{
  "n_layer": 15,
  "d_model": 192,
  "n_head": 3,
  "n_kv_head": 3,
  "head_dim": 64,
  "d_mlp": 768,
  "vocab_size": 8192,
  "activation": "silu",
  "norm": "layernorm",
  "norm_place": "pre",
  "norm_eps": 1e-05,
  "positions": "alibi",
  "qk_norm": false,
  "attn_scale": 0.125,
  "bias": "all",
  "tie_embeddings": true,
  "parallel_block": false,
  "init": "normal",
  "init_std_qkv": 0.0319,
  "init_std_o": 0.0,
  "init_std_up": 0.0319,
  "init_std_down": 0.0,
  "optimizer": "muon_variant",
  "lr": 0.0026,
  "lr_mult_down": 1.5,
  "beta1": 0.93,
  "lr_head": 0.00759,
  "grad_clip": 2.0,
  "warmup_steps": 200,
  "schedule": "wsd",
  "decay_fraction": 0.923,
  "decay_shape": "linear",
  "final_lr_fraction": 0.1,
  "batch_tokens": 16384,
  "seq_len": 1024,
  "doc_mask": true,
  "train_tokens": 152000000,
  "steps": 9278,
  "dataset": "wikipedia_en"
}
MLP neurons of a small language model. Each row is named by its layer, matrix (up: input weights) and neuron, and shows model dimensions 64-127. Each number is 50 + 15 x the weight over its row's rms, rounded and kept within 0 to 99.
After each neuron's rows, "fires after" lists the tokens most often just before its 100 highest values on Wikipedia text that the model never trained on. A number after a token or word is its count.

L2.up193:35 49 67 46 41 51 71 68 51 43 46 43 79 66 41 54 57 26 62 27 39 41 52 45 35 57 30 70 54 62 52 47 53 46 35 69 33 63 46 44 63 55 52 32 49 46 45 31 25 45 37 53 34 41 75 73 44 67 29 32 60 79 69 31
fires after: " that" 10, "th" 10, " next" 8, " same" 8, "f" 8, "y" 6

L6.up612:51 59 40 64 63 46 83 39 47 48 42 43 24 57 57 50 26 65 58 65 72 53 63 49 64 73 41 75 37 16 67 63 68 53 44 25 47 58 42 25 64 69 41 42 60 43 22 59 32 29 43 59 58 45 71 36 75 41 71 54 45 31 41 43
fires after: "." 66, "\n" 9, "\"." 5, ".\"" 4

L8.up325:70 57 47 08 41 47 69 69 21 59 60 74 74 40 58 66 52 30 56 51 39 71 43 54 46 37 66 60 46 32 62 59 60 27 58 61 67 20 44 56 55 65 50 61 68 73 30 21 51 43 28 65 52 51 64 41 35 58 68 48 17 42 28 33
fires after: "0" 26, "9" 19, " end" 6, "s" 4

L2.up270:49 68 24 37 14 34 50 59 54 30 47 38 60 30 69 49 31 24 74 40 62 49 73 35 48 63 61 56 44 54 44 35 20 55 58 43 48 46 41 51 38 31 28 74 48 74 78 64 56 47 51 58 37 49 44 37 47 31 81 64 73 24 21 45
fires after: " a" 21, " the" 13, " Gu" 7, " A" 7, " an" 6, " Ne" 5

L6.up311:44 32 32 41 35 58 36 69 52 62 47 69 34 41 92 48 29 45 37 66 69 29 57 27 63 23 53 56 67 42 49 59 61 57 39 40 54 24 52 45 54 64 57 58 35 44 31 41 38 77 40 75 37 57 61 59 55 53 58 70 09 64 56 44
fires after: " " 56, "|" 6, "1" 5, "2" 4

L7.up127:48 66 48 58 41 75 50 44 52 78 58 36 50 33 57 24 54 39 55 37 54 51 33 53 48 47 69 55 53 60 41 62 86 56 15 52 25 53 60 71 54 41 47 52 38 53 23 57 34 57 44 37 46 46 43 66 61 16 12 38 45 27 54 30
fires after: "2" 27, "1" 14, "9" 7, " his" 5, "5" 5

L6.up491:51 50 32 58 50 49 57 38 51 40 44 57 37 74 48 52 48 35 78 53 58 56 59 53 87 50 55 54 56 38 33 84 48 70 74 36 16 39 47 55 42 44 35 58 25 49 90 57 34 28 43 62 45 34 52 45 54 51 52 24 79 62 73 58
fires after: "," 47, "-" 5, " (" 4

L3.up524:35 41 43 44 63 69 70 54 64 65 46 59 43 32 28 60 46 21 43 54 50 79 67 30 41 38 47 30 53 75 39 69 48 46 61 33 86 42 42 65 68 53 34 40 42 43 48 72 47 58 22 49 52 41 55 37 53 60 54 72 22 37 55 38
fires after: " South" 16, "s" 15, " in" 10, " North" 9, "," 8

L12.up418:43 50 55 65 60 46 89 60 60 41 28 87 53 41 68 28 54 51 56 44 49 18 50 35 48 46 60 84 56 70 25 69 53 58 83 36 62 35 27 48 52 38 44 55 48 31 31 59 31 53 55 71 38 77 61 54 41 46 50 65 33 76 53 50
fires after: "9" 27, "0" 21, "1" 13, "|" 10, "–" 7

L6.up471:72 59 28 55 70 69 52 53 50 53 44 63 38 59 40 28 19 61 63 51 49 77 34 45 26 45 55 89 63 39 72 61 37 29 24 52 47 57 86 49 38 35 23 58 52 63 48 31 41 50 65 53 32 64 39 38 68 21 78 49 45 16 56 36
fires after: " |" 36, " " 10, " No" 8, " (" 7, "N" 4

L8.up737:47 14 53 75 44 47 76 72 42 63 48 57 62 46 71 49 42 24 71 52 57 37 42 33 51 75 43 34 33 57 61 32 46 61 73 77 47 50 11 66 64 45 63 32 44 69 39 43 52 47 46 61 61 50 43 75 48 25 31 64 49 48 47 61
fires after: " the" 30, " The" 12, "'" 11

L6.up244:89 52 49 47 12 28 44 55 66 52 18 38 54 24 44 41 41 34 18 56 35 58 40 42 43 59 32 54 43 51 54 69 42 21 73 50 38 48 69 61 19 47 50 75 46 40 38 40 66 40 37 29 43 56 48 42 53 45 85 53 45 36 50 42
fires after: " |" 50, " " 23, "2" 4, "1" 4

L3.up673:50 45 23 58 46 69 68 62 35 55 43 48 48 26 73 50 57 41 45 69 55 42 67 57 64 49 74 05 32 45 56 55 34 59 64 26 55 62 48 74 53 24 47 37 58 54 30 32 57 56 47 58 46 67 43 69 52 44 23 54 44 37 58 57
fires after: "." 73, ".\"" 4

L7.up656:46 64 48 42 49 46 31 45 71 49 48 84 37 45 48 44 40 41 76 79 53 70 29 56 64 55 59 76 63 37 51 72 67 43 09 53 29 41 42 40 43 56 24 58 58 45 47 45 51 58 36 39 45 40 19 18 37 64 51 74 63 41 55 56
fires after: " |" 37, "|" 19, " (" 11, " a" 5, " " 5

L8.up81:31 35 41 37 59 97 46 73 48 67 15 29 37 54 57 50 59 34 56 61 57 70 61 59 68 64 31 54 49 62 48 60 44 51 32 66 33 33 59 41 55 61 41 41 64 74 48 66 39 60 55 64 59 56 65 52 53 26 34 50 35 40 52 47
fires after: "s" 37, " can" 5, "S" 4, " would" 4, "\\" 4, " (" 4

L11.up574:55 56 50 66 71 57 51 47 70 66 60 79 43 62 57 46 30 55 41 66 75 53 49 71 74 37 43 76 61 52 69 47 48 20 20 37 66 57 44 56 38 63 37 28 08 41 24 45 60 43 48 39 69 56 40 52 51 79 46 37 34 64 67 54
fires after: " |" 36, ";" 7, " " 5, " Goals" 4, " Set" 4

L3.up53:33 44 50 50 49 56 49 24 64 55 63 08 63 10 36 39 24 31 44 51 60 24 29 47 74 47 26 53 34 70 55 57 56 29 73 35 40 50 47 62 72 52 67 52 40 56 56 43 40 66 52 39 38 60 72 85 60 63 44 44 66 62 51 39
fires after: "0" 32, " G" 8, " Pa" 7, "f" 5, " F" 4

L12.up645:57 82 53 36 42 38 51 45 56 30 33 55 37 54 45 59 37 62 54 46 40 39 21 80 51 55 65 51 67 56 57 51 56 59 56 54 49 88 65 81 66 48 38 76 47 44 60 26 29 67 32 50 30 45 23 29 47 45 65 32 54 41 37 48
fires after: " " 34, " |" 11, " Vice" 11, ":" 5

L3.up249:49 37 33 66 59 83 42 52 53 58 53 68 50 48 60 35 55 20 54 40 58 50 38 44 71 29 52 48 30 66 54 27 42 75 52 40 53 39 54 54 61 31 55 62 16 67 41 41 66 28 23 71 38 47 39 74 72 35 44 53 30 57 41 87
fires after: "1" 67, "." 6, "-" 6

L12.up505:60 59 52 33 67 53 69 39 23 83 40 22 71 10 65 51 63 46 58 57 40 57 49 45 70 75 50 38 72 67 68 60 55 58 57 35 19 39 65 27 63 22 60 54 51 46 21 38 52 45 54 57 46 31 45 38 14 46 57 23 17 38 51 57
fires after: " |" 36, " high" 8, ":" 8, ";" 4

L11.up322:54 33 76 65 91 55 44 71 55 44 52 58 50 63 55 38 47 37 66 34 47 57 25 74 25 61 67 60 46 34 49 18 51 46 29 49 34 50 44 52 43 44 35 68 61 64 37 36 36 41 50 44 39 65 42 40 61 61 68 67 31 36 53 31
fires after: " |" 31, "|" 19, " " 15

L2.up229:57 36 62 70 58 34 66 56 62 24 24 37 64 34 56 50 63 37 55 40 45 36 27 38 77 67 31 57 69 38 70 40 52 40 40 38 32 74 40 44 46 57 26 57 47 10 75 38 44 40 49 58 60 68 46 49 54 62 49 68 36 38 75 32
fires after: " the" 52, " of" 9, "The" 5, "st" 4, " his" 4

L5.up315:53 71 40 42 23 57 41 63 49 48 69 14 39 54 35 46 39 48 67 30 32 42 48 51 51 61 73 57 44 53 47 60 35 41 47 67 42 68 50 53 68 25 49 57 49 50 52 44 57 59 22 37 53 38 68 59 72 58 62 46 51 56 49 48
fires after: " " 39, " T" 7, " C" 5

L7.up506:52 12 50 61 41 33 53 57 60 38 55 23 41 36 58 60 54 80 58 32 88 30 78 51 55 59 62 60 39 62 58 54 42 47 44 50 37 54 55 51 38 96 50 36 59 61 42 74 63 37 24 59 61 31 34 53 62 49 59 54 75 27 47 44
fires after: " of" 24, " the" 21, " " 4, " that" 4, "ise" 4

L2.up594:51 50 51 28 51 73 46 51 35 63 21 41 43 43 73 55 72 65 54 60 50 83 67 85 46 38 52 21 46 43 40 72 40 53 54 40 50 56 50 49 58 54 34 40 51 34 33 51 34 51 39 74 56 31 50 58 57 38 57 69 27 66 51 53
fires after: " to" 45, "s" 7, " can" 5, " have" 4, " not" 4

L7.up470:68 33 36 67 25 24 51 12 83 76 28 38 32 59 59 44 23 61 62 47 34 56 69 50 74 57 21 57 46 39 56 62 56 27 67 37 49 31 67 55 62 45 58 65 45 72 51 14 67 90 37 48 66 43 51 77 38 49 53 40 40 65 61 59
fires after: " G" 28, "0" 13, " Po" 8, " P" 5, " Pa" 4, " F" 4

L6.up35:67 65 47 62 46 70 53 72 29 75 63 41 62 53 65 47 47 20 54 48 44 51 42 43 26 50 51 45 20 22 31 42 56 59 29 43 28 59 61 78 52 54 62 37 82 46 40 31 54 73 59 65 33 52 57 50 31 42 33 51 33 56 55 29
fires after: "1" 29, "2" 11, "0" 11, "9" 6, "'" 4, "7" 4

L12.up750:30 60 46 54 68 53 39 47 75 50 35 46 68 21 44 37 44 57 35 51 47 72 45 47 54 65 42 34 80 51 62 69 69 33 49 65 31 36 63 28 64 55 49 55 41 61 58 29 32 55 26 74 13 39 76 38 67 69 34 54 45 61 35 58
fires after: " |" 22, "|" 17, "al" 8, ":" 7, "." 6, " " 4

L8.up728:38 53 59 44 56 54 56 35 51 23 52 48 66 50 51 53 25 47 46 36 49 41 49 65 59 58 37 27 43 55 27 35 67 44 63 34 37 30 46 66 89 47 48 22 35 33 60 68 38 38 41 26 49 39 78 28 40 47 55 52 55 48 42 67
fires after: "1" 33, "-" 10, "3" 6, "5" 5, "6" 5, " (" 5

L3.up21:57 43 41 28 68 49 59 45 68 81 44 76 57 32 28 75 69 37 70 42 60 73 36 45 44 68 33 54 66 46 43 45 76 46 74 69 82 44 48 52 48 70 63 29 46 47 38 60 42 36 85 36 52 51 52 41 42 61 45 62 50 60 66 64
fires after: " on" 34, " at" 10, " |" 6, " de" 5, "On" 4

L2.up341:43 55 20 56 73 48 69 38 74 66 46 72 67 60 35 20 45 80 75 07 66 52 42 55 17 39 57 71 59 57 52 16 65 44 65 54 35 61 50 56 67 91 25 35 56 46 44 34 39 57 63 20 78 53 17 49 61 59 63 50 57 26 54 41
fires after: " |" 76, " " 22

L6.up505:39 37 36 34 35 43 66 49 74 52 44 55 44 57 36 64 55 65 64 52 71 24 42 60 64 43 58 42 53 60 61 78 40 41 49 50 48 50 24 42 88 25 46 49 42 65 41 35 67 42 31 38 51 52 60 61 48 73 45 02 41 63 42 52
fires after: "0" 37, " " 23, "9" 18, "\n" 6, "–" 6, "2" 4

L2.up578:35 47 73 61 51 47 29 59 72 67 49 58 88 09 23 40 32 39 38 41 41 44 62 39 48 44 62 51 47 17 37 67 82 52 75 36 69 78 43 70 10 54 45 00 44 57 33 48 48 57 29 55 20 70 39 66 45 55 58 54 48 39 35 52
fires after: " de" 23, " in" 14, " east" 5, " North" 5, " West" 4

L7.up82:41 43 58 52 51 55 77 30 82 78 58 63 54 20 71 33 48 45 80 49 49 78 34 43 78 57 48 54 50 93 49 48 55 46 50 61 43 57 50 57 44 41 18 33 31 57 63 86 40 37 34 76 47 68 63 57 21 48 28 62 75 35 43 47
fires after: "\n" 47, " can" 8, " (" 7, " to" 6, " would" 5

L3.up299:53 35 49 79 40 48 58 64 51 38 25 59 52 43 70 55 48 48 41 34 84 31 41 28 76 93 42 52 51 76 46 60 29 57 49 29 29 56 42 51 71 68 42 55 69 58 49 30 43 60 28 48 67 58 80 50 36 23 63 58 68 25 43 44
fires after: " the" 45, " a" 39

L8.up670:68 51 24 26 55 35 60 26 27 67 47 49 41 64 45 53 29 54 71 38 51 65 54 52 51 49 50 57 43 40 54 44 57 47 27 44 24 57 44 64 34 16 36 36 40 59 54 08 48 49 65 52 38 42 39 32 41 78 29 37 30 87 22 44
fires after: " " 40, "1" 18, "2" 8, "C" 6, "e" 4

L6.up515:50 47 27 70 87 59 64 53 20 46 39 50 24 60 74 65 40 43 46 56 65 49 82 41 90 48 52 57 57 45 57 40 38 56 48 13 67 57 49 64 65 55 53 43 37 22 44 40 51 52 55 67 45 50 51 88 54 29 46 68 65 62 50 66
fires after: "." 78, " |" 7, ".\"" 4

L2.up686:62 47 63 57 67 49 42 15 56 53 58 56 84 47 64 30 23 56 48 45 43 60 53 11 59 43 55 41 36 70 70 32 80 59 46 25 56 50 48 38 64 44 68 47 44 55 35 44 47 54 53 58 34 46 54 53 36 68 43 61 48 50 16 41
fires after: " of" 17, "de" 14, " In" 9, " in" 7, " Al" 7, " North" 6